Weights of a small transformer language model.
Size: 21 layers, MLP 1024 tanh GELU, vocabulary 775, 17M parameters.
Architecture: LayerNorm before each block, biases, tied embeddings, normalized queries and keys.
Training: a variant of Muon for these matrices, 253M tokens.
MLP neurons of a small language model. Each row is named by its layer, matrix (up: input weights; down: output weights) and neuron, and shows model dimensions 144-239. Each number is 128 + 24 x the weight over its row's rms, rounded and kept within 0 to 255. Numbers have three digits each.
After each neuron's rows, "fires before" lists the tokens most often just after its 100 highest values on Wikipedia text that the model never trained on. A number after a token or word is its count.

L18.up384:150119153105128129137078110158151136096155137136125118099155103141152080136148123174108171166106133126174136132111118146109131134165122130165133159139115135134126144104086133095126139136136113120109149176094104140102136160102140159106153121111112137093146102126105120135177166146160119088
L18.down384:133153122119154128131119083143138113098128138117107126109152124140157137096151076114134104117149128122120112110131142125119097093136099125161101119135124147168131116143152132103096084154158098132104136143109139146161150113173112125119165122101135126152153145124122169115138102121129115144
fires before: " to" 30, " in" 9, " as" 6, " for" 5

L2.up1019:152099167110111125141114149112155049114100144120100104145152145121113124118138132124114130155184141149169127109104102187127091090105152141111123161103146135140122129156136126103103164091172127114137133142149168087153111142122137105104141110114103164114124113136153142083150131120094083117
L2.down1019:134116124136120139131149107105101166135165144103111152109160125154125151114083109122124092135075154077117156146133121093133147148097114105151139135159135126127176144122105146152169137157096149118152103143119094155104119115161134134118112141146133144113151136115131113119126124128097105127
fires before: "al" 27, "ation" 9, "ated" 8, "ow" 7, "a" 6

L18.up85:113106091147121112114141150114160121147163130116110089147099110084135135120107114159110153161083044088145113120151092088109110140154111133086108148175145155120112140085148133139071180146131150122145146133059155163132145120191132180150097127094103138123124141126129128096147082088150130147
L18.down85:126156131145122151155099106112132152127123083108124163133119127135114162117120150120137124106137132138116108138064112119105196134097125132142100147152115074126132136148139151105163119166132169122095092093112077153139113109114091089145148116142119142133139161135098158146126105145077130104
fires before: " " 36, " of" 17, " |" 6, "n" 5, "." 4

L18.up9:156156079135114149133148147070121170147152147115168127125160109121114129131092114162077104156109122105148135141138078133167148107122097106121114136173081164116105160097117111116144129162133130142090157120119147124108136115124119102095134105162126114104123162123151128143143138135114161108
L18.down9:100163159103090099133152178140137160126151126128148130136111122133104099128113115144108153087118126110157126114125102172101124076118171137139149152154118148113066130091125136136074160136109130119140124161142180129139127126136137124153089123121103140148117122158063089131135151135112144129
fires before: "4" 12, "5" 12, "3" 10, "0" 9, "21" 6, "27" 5

L6.up922:123126138137098134127113146155119140144132141104106067160151115117109127140111150138118174151125139109135131134155134124099139129091098150116141046068128182090081100107088173122092092108178132132102123141145130137161134109127138132184121133121116150125125105132144183187145153128124144164
L6.down922:148130078149145121118086103137117128118139121152143168134139131145129127126093137133122066098104118093131131136126115098150098154127117136143120142104133118135163124154140123155077119128142105098114123160127087092104116128163092162111121163141143146176122147081139128105113150102126123123
fires before: "0" 20, "1" 12, "ed" 7, "2" 6, "s" 5, "es" 5

L6.up155:135148097108132102124115132138117137097110148135134126108158114145161123153085127171168134124121131140151153159121154097145144112202103118145120116110151070157112132116146083139122151155159170081138135124138104115116131123118098162139130126186130123125142150137089152096135137114098104071
L6.down155:120126135118124129132145108110131082096093160168129162145109109137134124123109098109159138137103139161099114117118144143127136110163174116097093141152106148129105138164123150162118084103090139121120100109146119114126082124094186158132118093141101107127128095135167111116132142140074150164
fires before: "\n\n" 34, " a" 15, " an" 5, " |" 5, " the" 4

L8.up273:123148147134101120091117098107135065148133150142144117157114106129176125111076117155173112109059128106151127118137136101113149121142117105129125129129123099163101109134123161142174144176153132146176131133118161125127120118120085108132098133150155144090117151141132135090084124099105132127
L8.down273:143146115116120119144094145140139113143142155181097164156141152107150141134096130156107102144081123136124061116114157115114130120120101119134129141145113130133141117168151111075134127153114120100144125147102114112101131158171122219138154131130114155117132150131124133152148106127084123095
fires before: "\n" 54, "\n\n" 33, "==" 5, " |" 4

L5.up379:169137128132094154162090190098162122132130159157140108133186135110180135120129090120165120090127115150134133132152132103163109150108112128127107123168129132145128110123099096100101092080162123139108173153125102116150118155134142130112106078090140074108136154104106105154125147123105135144
L5.down379:107117143154134102143126135099090098109116145130196143124141165146127142113166146101130104149105155086120145106133108100131092106139114132131127142142126100145132111146110167123154117163077158122137140140125154135104093103130089154097104168123159189121137115109101093143095115160103141139
fires before: "s" 64, "t" 6, "f" 5, "ay" 4

L8.up258:121120125115107082106126118133125152126099131137148079158148118140123131137176145146109138154108149115188114148102090128118132096177142136156127156163107165102144121120143122128121169195126097099132130110143109147113105153062163144132124132108150117079136093170073110114105139116108146128
L8.down258:117105147125141102179132141140147117135110145137113115134118135111105157096117137134134137125132103113152126179148091133102106099147118111187123132094135157154104173103138143121111136155112109163092154105115118099125087130057084122105172143146099137117064141137147122061144081124134123119
fires before: " " 25, " to" 12, " in" 11, " by" 5

L11.up967:152162105146125093124101157115118166157130136162144149090143089146108108131151151126145131112130156113156103126122127087185145145122143131111117110145153135147123102105081172146136117090149131153142104108139132121116116152123079128126145110154111127138122150107167138082138142123060125098
L11.down967:146155104139089155132115109149144178151144105161122121102114113109166124128118103118114118105135134081125120134099151135064124094173119114136106117129152104141110119121131119129129138154095124156134146158154157107115157099099127127136095139138154144156151130129128145106158162133093098189
fires before: "um" 22, "ric" 16, "b" 7, "act" 6

L4.up31:125162140137115088126107133105115079173137102136099101096153138115143147156137112110148122180062113136150114142120089088116144087119092127110150123180140163099080149137120088158140143121104111154109119125152106151124122162144160118103086130164110102139109127166143121157107172100146128156
L4.down31:098119143121141074124169135168147120105145112120113147139093116093092128144139137066163152135126149083133112142127136123131160122130085129156127184111137119106103169095120122127106101116125142163128108172159126136086132116177153119110155140131140127130125135085102123087137141108122154126
fires before: " " 79, " |" 4

L16.up43:101137082098119107075107134137154104158146122129133100061097124114132152143106089134166104115117114160125132143145147124116140123124148133099122160142107141136153135140178144136141142128104075136161121106143124144139174130073116119124092143104118091121135161165124144141123114146147149111
L16.down43:141128121163148107141129130150154133060117100152118171129104148092120150137155103122145155158110145123138115145100079115130128130152133149113139128151142121077103135125099133126096108079065114143113160135150119076140122113137150099086113148127161150125122122127144134085122150128138103137
fires before: " " 30, " the" 14, "s" 8, "t" 5

L2.up581:132095198162101135101100146150193138104123112162150120117128160165144162119068140120105103156162148104144126105181168137136118091151100119122124111139102133144130121141156099142104091136125122105097177143137174135109115123127129115122098139120103158116084133088109109149130133107159143147
L2.down581:154095119139119181123121175111172133101098122147110131078139093119149159113076151130110139146116164102136117058141116148152138069140131123105136087146088096108146118175117108144084132126116080127148149178107132120129134106107127119084146109137121154134129131085081134111078187136150105150
fires before: "2" 14, "c" 13, "3" 11, "5" 11, "8" 8, "ce" 8

L6.up478:130127104191155117088098143108130151184171120107138104146137136163128095124191135130144109138095162074124114088126125110138157158108116072133159126119163127129110151119148145155091105097118079124117134141125115123109092144086153126116160126148145122110106154108142123147106135101140177103
L6.down478:129136133134174108134113136119099119120131125102164152093142168111149156154162143115141151146124155127089130136109131122092170139079130096141175054125102137159138135156142159107138172137140112104099139085132141111142116109120103145148139125070160116124117140127133132135118141140125160130
fires before: "\n" 30, "\n\n" 19, "p" 9, "==" 4, "ed" 4

L8.up263:107092094170109122137147170134117130108107144145142115094157083101122157160103119130098115155170115131111122104171183153162093162122107143104162143145120129171108138106130147128128138114109142114146141146158132105170157100172126126138121160129091150120178116104135118141114143100167150118
L8.down263:158087107134125144162085096132119160137154078125119180136091126127162143115143125161100158129122132144114091167077133139109167141130139116140174127172113171103134096101132112121146091104122143121157132126115103127107163130103139138129111123121154142105149125113102154141099163115165071156
fires before: " " 35, "\n" 10, "4" 8, "1" 4, "." 4

L16.up253:161169139150104090086128182126095139155156104137147153136136170138127082137141134129118149128128146150157104135126149131148074126111124120137129091155139170154119142093075136125205074107152125143148099140144159172126128119119143109172156103115139103102141110135134125134148108116101109130
L16.down253:157137095098101108129145156103112134118133103143153131160117123123123136140131137104151086139133127098159190089123153121140163116100118108141122091138120158089124163103111110148114095129133131139101185108142148101123113117149126084095091119103147174110121131164151115118181130140163153136
fires before: "ia" 32, "i" 14, "ian" 6, " on" 6, "al" 4, "ic" 4

L8.up575:154125135145111105121095153123127119121166116185126140132133135106118132110168169167155083124127155132133126163093114111130127162130118154180133115112153123180082083106130109121119117134114118108138112146125143109136086113148104122107136138103118090113122085093172112079121121130132129118
L8.down575:142145094134134131079133171179122139130126104150139153093129115116128111119163171181140078141150171095145147189141129110136107146115133115126128119131104121137135119148168115146137154107114176109111130096133095125154103137143114152110173154110130120140142071106145151114110135126123146107
fires before: "t" 26, "g" 13, "ch" 12, "ound" 10, "m" 10, "ased" 7

L16.up887:140105124124160112142112121139110163109133113130123147098104096124145062124176139156135109152113144115150153111118156118107132125149114096129073138090123136091089129122117149098123131127116110146138142157127111161164109077149130134144146146115139143126120134144167110110162129139172152110
L16.down887:160114099102105128131149126146130097168106128117123128110113157108091167149141148140158090150117115132118096144074136108123072097123141101089134120171139137124146169153141093165166122113155112135130103155119178162165134150092097115111159117101170146114153046108144112104133078159150135157
fires before: " as" 43, " the" 6, " for" 4, "t" 4, "am" 4

L11.up940:181132162119123126107109204137113129177122111142183121108182110144124095139153135166136087139106108123139119120116105104099143111144104174109131158087117141108094114110129121134080156134098124137121145119109126078133098099103115127115137116131140149097141116100102103096138150145152126134
L11.down940:145109125099080149163122160145142123145127125185169152098065112131115160148125169151167108077121127128124135095091094129130118120127132165091126148095135129182113127116144133138115148093124135137135111095134100153151091105130131086160131139107151145150153097114133115123180130133187139114
fires before: "t" 22, "ch" 15, "m" 11, "ound" 11, "g" 6

L4.up695:141116105136121138117118155110142138114116123147162091113150118115118109096126112113083126090110103122118130153111183106095136173131136093123147143112124126146125142108141108146082058125130093159160115128157138141130092099154112093171130088140117120143098127142134135125135167130113151073
L4.down695:091126114163138152104150130135135137108139148065116163094129105157123136111136104127147130112124157165139096128112126121066113149105110130127161131157098193142149123099152134102076135134108085146132090160114115107158131090152141055137155124114128127116110126094129147126131115120133174078
fires before: "les" 22, "le" 15, "en" 10, "ed" 7, "ound" 5, "es" 5

L16.up971:152127117157130158122138164123149138152136129133115133176122089124149107120076123147108109167128123129115081104117134123099126148111110135112136139150075068129128145056146115141098119144103120121140108135170180129141156101104100164131095142142081125166150132195137162094131130138104107103
L16.down971:150114142111141128083119116128104118096142129139149111100151126119087112097155182117149087143133151115153128142093103138122151115097118114139147167142111102110125093144112164098130132131074110120132057138086122142106127082095131135145156120128096128122121173081129147160132111074131183139
fires before: "." 21, "," 13, " of" 8, " in" 6, " for" 5

L18.up788:131090153085135128112083152114107110111113111127159090174124110080132093175118157096129122101133133122095166153112122178129166164121149146126124132136096104155152132151099095085126077114122146109099126183136080111167120154133134161148151106101171152133122089133135161152142168158115116124
L18.down788:116135103160154146127095113125147134124140153129122121121131104130116152134119152113140102125145109148131114141127153147124156135141135152143100123135159121159098139099126142121122114125128115111061095106115117154100104166139089106104152120095151099118127099127117124118098137143132155156
fires before: "ed" 20, "e" 12, "es" 12, "er" 9, "p" 7, "ber" 5

L4.up554:133166171119122095109127092115099154156133116131144138160156105069132108135139132113128086142166093122114125137154207135105125125150131093116148103162144073123139089137076049132147123122129087145148133134147128108157114163128114163139136118166112099160122141131113159170111179152182116149
L4.down554:119110106159124091083094106125150102098174135128132122136111130102179136087153113123167123123147148176129147117123078105075180128112141110138137088140104131098144130145101111127115129132127141099118155160146170119116091141178094131132087118141099159174125127127130129153126125153160102134
fires before: "er" 34, "v" 12, "a" 4, "z" 4, "id" 4

L11.up459:131140063127138132127118115107108154123102149159076113123140085092163163118071076133089133165139123146113128140093164163157156138125135162128159120133144095151101121135140139113139146118169130115155180128110129102134131161081146117159120154113145142109136109141114129166149151139146124083
L11.down459:114153115124124163131087093158092147094160169093139154081143143129124126134115120168103132163121130149133123123136106160130172131119147124107129122142123120082106168137101164100141136131102147118141175164095148121143147132137172088131090138131156171125137143144135090116161116114117147140
fires before: "ub" 16, "os" 14, "ass" 13, "a" 9, "ar" 7, "ay" 5

L8.up158:156114147116161157137088142101156138167119158112084114144139171094095117171101098108133133106111163112108123184119100116112145123133086094127156146135139128152090138124144134154141164166146119127139127136146131134155124137107090108104143108156118121126176104167140146124121076187135164143
L8.down158:118112154123115120146133157155060131139106171119149115078121147185144153115126151139142141148103150111122155143145149133181162128138097124124112140080154122140132172144099097095147148083098122055081085090110147156107156122106146153140124116138175058127128140146158120146125142148142163127
fires before: "op" 27, "ction" 14, "ct" 14, "ed" 10, "ation" 6

L16.up924:110153092120148112120145130085114139108128109143117086123113131142115107094104137153127111124159125128147113109142126113128087134104120142156110100100130123137140132085150110112133149151130116129176100144151189124168152131079135146156151110143097096118133119109110068155142154133107120105
L16.down924:085105133113101117138160124144097089103144159109159146133132179118113086132151086143116117057145124114136136124124113086149100128141183125134105136136175147116135103103126103134142165092158112174135152120158120087101148144156121099142168121164140136126124132098186076120133111170105080126
fires before: "le" 19, "g" 10, "v" 10, "p" 6, "l" 5

L5.up793:156147123122121148130064162122105143128158177128159134130140122119113085126102180111156134134105101121095123132128133115132091148141125121132134177171114081120138122137099120110106098117113077172098171121131126074142138147160133137160147124114088168103100111140142111102104115105148114113
L5.down793:094104163132157141147104093104124106185144117122157145087109151129120138150111120106141149133125142122145153078147120135139157156140104118154155147104115113145148121076106112076058160110139139138119085079130149139134108100153135119122151121106109105095182100124096135165150135125110119096
fires before: "en" 15, "e" 9, "ent" 9, "el" 7, "es" 5, "ents" 5

L5.up619:129137129116106060102066137126112111141125088155152114117144114137150117108134113155156100148114115139155121148109125074146111136111108155126107091137143163150112124159117102128158151117156163154152092122148093136154137129091133121126150116155154072137139127145143086070132150119129136131
L5.down619:113122150060105117144134121161173137103128125115162150086175076111116107129147138111167113116099140100124127130111099079161178151102102143095131121123166166127140119108144161152121146118147128122115073086137124141122123124128147120124119121148171106095143100161163075110128068144162118140
fires before: "\n\n" 51, "ch" 15, "y" 4

L6.up95:090151137137125124109087138127153108118066133124119127151176169141125137111139120102126078172098159129123149068146156095125123110112117137137106107125170119116115170128134158149091128118141149136113114111126148134133139077061107146132121133119113130166157160140135143168099169175150110127
L6.down95:115113129093117156181128113148160157093152091089123186086104130153129136091062142176134100106114136086166106126118137117144124106130144140093117135125111102108173125099159135157111130113129092130178149150141127168138142107115106140123142136148092122132143148140163100117092095115126122136
fires before: "od" 16, "we" 15, "2" 9, "op" 6, "1" 5

L5.up44:123132151155148161102145131104138125117097134099110150111146131105153148126117099096095136107130091128140153166119121140141132132124160115089148157128172160166142145145160062125163129132136141110153107132109139118153096169163124133146108137152108118100099136129117095103155123157081101103
L5.down44:127145128116110117130114143137092138135141163101134156134093111114128110131146101117124135122147138072158156144153173119151076121149138161141105114091056120159093125125121113128156125119084119140119164121124122121136081109096100150123112071129121156143146131186150144081143139170137145104
fires before: "r" 12, "le" 10, "l" 9, "n" 8, "us" 8, "ction" 6

L6.up895:132182162142132113124155130134101104091157090119081107135088103144136140130133100119157153106117104119123120160165133129107147121121090111140148094141093121120161130130112097167144131110183145131141130127184118137130148143163126128127140119103140092110122141118136135132143166121120129119
L6.down895:099162126149148160129151142148102133110132131087107140091100101150141130134135114106160140127136132084106141123093146121150129113066154083132108122129094109082154122118147116111126129151124132133134176130135120117090138120094077134120117124130131138110093149128163068105119141116125183150
fires before: "le" 19, "b" 11, "v" 10, "f" 9, "g" 9, "-" 5

L18.up576:110106123165127101126114148147104082165098114142142099141129098165128167139099097136116108093112165102107104100115164143127113134091124126136146091155132105129153181137115148124104118122140152118147134153112168137152149121124131139151151113137121163115165106134146074114118127144170118124
L18.down576:136141139124134170143120095115123146126115129159100095124118144096118137117164085130113123126127107099161146183126134080106156114176118128144134161095088135125129122119123177164123101121123114146125121097152135147142125142109109123114116108177091104170103129128091084116126156144122105119
fires before: "0" 10, "4" 10, "3" 10, "2" 9, "1" 9, "5" 4

L16.up338:124141156130153098080188075107160165109144097120118154097086095155100108066084147123099131141126108113135131172142096125139129143113108112103124150102136162132155181079159134142115123108105115130102101129139126112149150184180163089092114121172125125138150162113117106132182167109172113176
L16.down338:126147122102129113100146169110083160113131101129160090160093104141108137143128120090132117127159173157165116123102145150109084090110145138090117106132119139131130125126125145089131060127120132118079110157097124177150173136120126111059134151105157094110102137133112124128131087158162159158
fires before: "5" 29, "6" 26, "7" 7, "4" 6, "v" 4

L2.up816:149134119113099123112157143108152126134136131171159112118097133137145143123137109119167105136128082058082150163161149111129156137092106096103127125136106145163157148127104132154114122144122147153135139109161118105167113124095119116128096126093158133081108106110132103180160151132151132132
L2.down816:133129124170070096107098138085113100138124121134131136126151129132174130075119082126116093135096144096099153151139120114143127124156147079134155129097147146154134167147106144181131105141100122119133114137147147133146157141128119120135133100120140136122121148104137070151132124101160117127
fires before: "s" 24, "ed" 9, "t" 7, "é" 7, "ep" 6, "en" 5

L5.up632:109126143152094116111109149156108157139096124148119142117131144118136163106162134129136127138115166124164113079090140067138113151075130125144088175156144131124113117098152067157134141125108121097143146114159149143153110122131140143125183116154155119157156122159110108138117122109163148141
L5.down632:174121153106061157171181141156151143136110127138129152130138136137123099162163163104169139121106121147146120137112122126147141135137133152152108139138138089163083068133117147089133148145119159106159147158105137102113116111150093098107138165116151142108132103136145120107127118097123149165
fires before: "\n" 11, "\n\n" 11, "m" 9, "ound" 9, "ity" 8, "ch" 7

L5.up313:131119106122163115097129073142105108133141152141138078116127092132145154125086121134112117114115108156140128120077104126156169144131129134111160123141148123154133128120138139105122188161144135115125129127129119109130132144100142102109068087143135139120107115135165070098104147128118098140
L5.down313:124153136115139093130134122123101126107088124135120102155139148108131144110079135115124078155098131162168122132140139086141127141131111120142136110169168152133122092143147161097169153165119168145123141136108159115093105128143148136155116140129133123116147107137113109130095129103092137095
fires before: "we" 22, "d" 12, "s" 8, "ie" 6, "or" 5, "ter" 5

L4.up108:100131122111151123062182162129114161159170139100141149121120172128098134095105138096107117127114098105125134130093146102195123131116154135129145146101124163116151141098102155112136101205129131117126119111124159097100124163159131108149123115169129124134096114142168177117105071096111155134
L4.down108:106132122142139104141142153168147118136121130140096112097107138173068103111149111102102109128139126150104143113127143096133154166089132109144163127115141121111121115094140152110132151128146170102131142118084119108115120174179135131098063106108118125089135121150126166136134134157127138103
fires before: "ational" 19, "al" 13, "inal" 9, "ia" 5, "at" 5, " of" 4

L2.up442:080149123163152131136088113131121150104149097124163140148113149088132137139188134109114125105151104109142141108081120104138112163084119121100138117092154148130163127122084185152092091125127135118154116135114167143097129145148085141153123108152154106104108127103140159103117104145176093107
L2.down442:165098097131099122127131140145117097123136122095160175124155104173149124160132159115163097189137153084144161061116092114153137151101129162155150096110135149117119123118128153137155140146122135130119145102202090132127111115104095118124094127110149095153117133106155151137123108113117137117
fires before: "\n\n" 21, "p" 12, "as" 11, "m" 6, "port" 4

L8.up566:112152100125141107164129146150116073095149130159198101134134105148162130158115124134134081129113111172151140126115117121124118113124106129140121093180099122095140142107168171135156119123102147097111126135157163138145115119138128110154083127128135144127106136093122126154176126127121155133
L8.down566:139078143151123170117136116111094131155106098114122142131129174140139162115160149152132117090132114147158133087132131166085121103145135130141112108101128109154126109109067138138107133135168146136123151149084077152130169099152104137093150131150105133146157096119135098128115182114139151126
fires before: " in" 16, " as" 11, " by" 10, ":" 8, " for" 6

L6.up419:118108120161149141121114138152113065107097111146109158154156135144127140126135143132146103108115167156120131105150118131089147115123167148130174118105081116124144102167107158112106127121140117150113146117100122140149124154159144137120155124114136086075109103127141098101122075127128127120
L6.down419:114130155159129135118103148179084121103106105154164149124143189143133119123138110073127121091107129193120133123153170109077114134121124180120138099160107159165126133138126120124151151136128116142118129113141090088130125093194134197126130087148086156139105152139090114165141131149104087154
fires before: "\n" 39, " " 18, " S" 6, " Re" 5

L5.up810:133170130207116125100111106121137108139105074129079120162119114139138086146096106131131099119134134086139101062120167143114142139126120111120170109143083186114129132139144131154149186124122132178108125144142094127113107120125117146140119156176129129149136142177091115116128150149100125093
L5.down810:116089119170137108154151140128121115068100130158156130136119077135089117155128151141137152152139094112124106098107148140137131147109135121113128141142123178116171161109143117092147134151144102132134094144137145104159127151178127134125141138137135107124118130107167162170111155121160075183
fires before: "port" 21, "p" 16, "er" 10, "ag" 5

L4.up52:132173101098129108118088129147152085096139126136150132142078111137134099098132091091122124113115129135119106179161114090148134135127124105099134165156132153129113140112097138160095138108137123133131139136140137165115091129126136150096108122132096109126123098141134123130173156135148146092
L4.down52:111143128133134110137115126149105130119115111146119140116096123191122150140163126108102119118154168117116107151168111113162122107115136144132126183160103160102120140091142140146104116158115119135098088109142141145074119090157112211092136136085117124134133134118117103100128149136093152118
fires before: " " 21, "b" 8, "or" 8, "em" 6, "land" 5, "ap" 4

L11.up930:091162155165112126131170130102115122117144117132095090141155121116118125174084093105097158127131121104119137131142113116128100107127125136107144122087121152142177178103138084166101124119114102150133119170162166109075115149120133129125140121162131115111136173100142089121145127164088133099
L11.down930:103124165172100156136170140143098102131137138122128137124082097151115118134117149085112162145131172110134098119136122119120094142102109146118127110113099120117147161149134116154108136094109086113164149148136142116055147112145082123101182073116178125144153139103133070105124119145117163094
fires before: "le" 13, "l" 8, "v" 8, "t" 8, "m" 7, "g" 7

L2.up416:163136113131103111126102135141155167132139110116165137147120105146135176138107135127104123188132168145163118121177138132126135092141087072123156114126125150118132141108128114154071100126146112109144158160125132099123140122088127086134147106135122087106125144143096146130132154123199107145
L2.down416:140120118096142158134124104155139130088132170136114140104121151091130124106094069132096152112103134163115142158112122142128147135135117175098146127106114138089122159089127127154135119109136121110162105155142143122118160147125136111118114101158142121163133117125091104134163127174120130169
fires before: "ter" 17, "6" 10, "3" 9, "r" 8, "5" 8, "2" 8

L8.up470:119160106131134108102104072095165113161132116140109106139145148140132153103077096128134108117130148119111127122115130120094094132127111133133101110128146164122109126120149135143134105134058181169153115119125074111088108102141107088140190124139138124130105079118124132138130123116126100102
L8.down470:103131117110155095129110126130135108121132139127083138118107115137123148140128126122114096134127118197123104102124121115127159161094101118127110135159171160141167113081140102146129111130087123130139113090166079143094128114146121129143077116149120147111125139127172143180145116150064127100
fires before: "am" 27, "en" 18, "an" 14, "le" 7, "al" 7, "et" 5

L5.up565:131167137137140115100121130103094118097128124128118127081138109100173158132091134110139137103161120136150120166165139137119113142142138179096109133106145100166141158140120145135103157138156117125120145083167133122140118156148131111103105134147107166141104046170143121113110165101117089159
L5.down565:093153118136135143114143126129159121132117153122161107075123153170092135127086136103104117146062100154148144156190138114102144140124154143109159132121085133167160123137122169149126146112120125134156126108126166118167120179119142120105105146140105148125139139127122130123098176116118126121
fires before: "al" 10, "ated" 9, "ations" 8, "ation" 8, "at" 8, "r" 8

L8.up533:101131082147114167129115131136144125120063088132116119135146145140121124118094108159133139139155128136116179137102123126136134166104067116133106121112153118129145090128053140137146166153152128144160124140152118123124159115135113096203140110127135126088170121152124115132120135122095105120
L8.down533:130139130169107146125110148122106130120111144118147164120098134120115116117098154165134159126138136178104116133123109165130165160115170087113114087132145106164135145121128153104090142121086170155168138144110098137100158118093136100148133099126145143105170120109110091200152165113078134104
fires before: "ub" 20, "ass" 15, "os" 14, "a" 6, "ay" 6, "m" 5

L4.up635:162138133135087105121094148110177136173137112088119131147146113137119119122140110105101117103126148100137180137158147148133202109146165094124141132084114125147134124160156133159111127162111138137125112154141105133110108166128137136110134170149140141083134153114137085091156155171127135134
L4.down635:099123140098113118114129116142127143120127156112136129068143110123144136129094108106122161140108145092153107117130117088128148127119152146113148125140095145125115105086107158135100153128143133115148121099114151182168096109104108116116087084126145100126141110148158121122131097092172129109
fires before: "t" 17, "y" 15, "es" 9, "m" 5, "ed" 4, "on" 4

L8.up949:139140148176155120115120133123107137111123155116136137118130108152142125119074160137154128116134157154126147134128125135069137075143117098114154081137105102147101175098112122098185133169127125145090101139127142126141148135080162091128155141106129135132113142125116099120159092141086105137
L8.down949:118134132110157123138144148137141123123128084100131125120088135146116149140105123155136111121122127116216098104169128143156144112111088139165160194133115119153104104119130135107115092138157110140125127174106110166142127091143094178077107139076140148137107130066144145109138119135106116116
fires before: " in" 12, "," 11, " by" 10, "." 9, " on" 6, "ly" 4

L18.up950:130164155125115100099123112131138190144105111138152129130148132127150143125124101168116125147152126079139172129117126145139095149133148127125128131104116117163161151132111191111117157102105164094103091111093097145149166141121149108118131149133131098108127132152128114161102149135087104168
L18.down950:123149059112134104172144124117092134137162137153135110161088156126132117152159163148114106149096134140108128162098133163146142146125111137097131121105137159126173080108168167090181143128147111115161117112145102167108145129115155126124139127114117121123150140167137160103083151117131118127
fires before: "man" 26, "6" 15, "7" 14, "5" 8, "9" 6

L2.up413:150127177126106137106122121118156129133098125115140087148100118126110109149098146141120147119109093152138150165124098115140115101077109098121102113170114119163141158154161112139152157156092138110148168104094141147128110148110107117137131119123133145135162156100140123091104183151144126048
L2.down413:098081177161145140128144173120125104116105127118122170167128129140119165154135158102157126083135125122176101118107105128129123186102130122133133142165114171111134131119157170068118135158108108142128133120112151112123137124108134184129169143142085132105138117139162163113131130087147117124
fires before: "t" 28, "d" 12, "v" 7, "ag" 4, "as" 4, "er" 4

L5.up358:118122141177122140105120116137133173127141125120105106125148119110107157145124111084133089091107154110140174158090126149114098107091139134113107161083111168162122173170163157154122143137172136094070088162107111102124120173091108067093151099096150106136114127142130108167121123139151154110
L5.down358:139132154130097154118104166133126153133118165111092098114145134142200138098096168088140108110142144105083135151110143113146174082110138131171104089048131130087153125131148152136131110110150152073116109137105148148111101119141082104079112148151146139078126128136175118150140112160118145122
fires before: "ed" 31, "ation" 14, "ing" 12, "er" 8, "at" 4, "es" 4

L5.up416:123155114091127141143125146105167148113146103146130126129138116136105118090123148141140104111123128119207124119093119125157127109110164131170156124158162173130141124126094082164182150138122118116154105104110131103124110119091137151153137121184109138099151132121134083116166129107149134108
L5.down416:143117159095118171116144135164113113119095084171131143094110131145097097098129131152110103138133118121145160162109127129105172145098136151118166147146120172139131103112091115105159123138159142158142132091159113112124159085123130105134134144146124130087179099103149092147071094092123115142
fires before: "n" 23, "g" 6, "y" 6, "t" 6, "ol" 5, "ar" 4

L18.up933:104151141127166107128127125132133114130146123119128135120156094122142175123131093168149116099082157106145108106077105119139098131153127098125152126107131099130123113137145129161148064141134112158123123120141070133175145101109130092142110086136138159140119104159110140133090116149132157115
L18.down933:145144112112107125149117138113148119161133104151111151137069131098085130169120131147130190153144123132113122115140085158148135099142092121152159127138174145150088129142131132128116182128112097097105093145119096117116110176161082121146118115130129143148127134146187127138142126154082093117
fires before: "am" 21, "le" 15, "an" 5, "ar" 5, "z" 5

L18.up241:165127114130135137095118116099130167142137144142074115139151141134114123109109141162123114145133131129154122169150162145152171116146093109151129124137142108134132114156083128140123165176159130092096096115102100148121129123170140117132097115113124138107137084117127130101113109105141131108
L18.down241:104122145134163131138110139148123125105123133178120187119111163134165153179136099144112109125151135084078123130112147103135110109127167107139147138145140087114119114130152147136084108117148098128119143110150138078139126118134140150108137157076123134131102140102202140137156141177091105169
fires before: "2" 24, " is" 14, "s" 8, " (" 6, " has" 5

L5.up393:136170093114164161064102101103119093144103155095110124118138139122146172120115125154181164123109100152124159102130155142135150120106109062117165126115120127124124094150138095163116106116139063139127120139142116066104100127115120173148134106116140142094128153094132140179119127169138151136
L5.down393:153122167135108110117133119142146137114075116112178143110140110102115141158167108112134145145138173170113131147121112148148122116139109080163142085122109110135096143143109107131141147131119103156126120130136078102142096077134088124098143118130107144152183129116127089133139161157147160116
fires before: "am" 20, "s" 19, "le" 12, "x" 8, "d" 4, "m" 4

L5.up265:142120115175129108107114123151100128130074103138124154146156108137091171147112131134143115145092107165157110103116149117144165105122183099100103113125085140154128163155096123122116122094147147103114168135097132079151114151159131128129154144120066145123120099159151079128108090173138153141
L5.down265:128121113163129123117113143150084161138135114167114132107120134137098133144144117072152143123099168112166151122119157076124123147116130126103138106152121140128180136124138154153160133133128121105112117138140095083135115108160114146144125108134134139115145159109120133147152109165124105146
fires before: "\n" 33, " " 32, " —" 6, " G" 4, " S" 4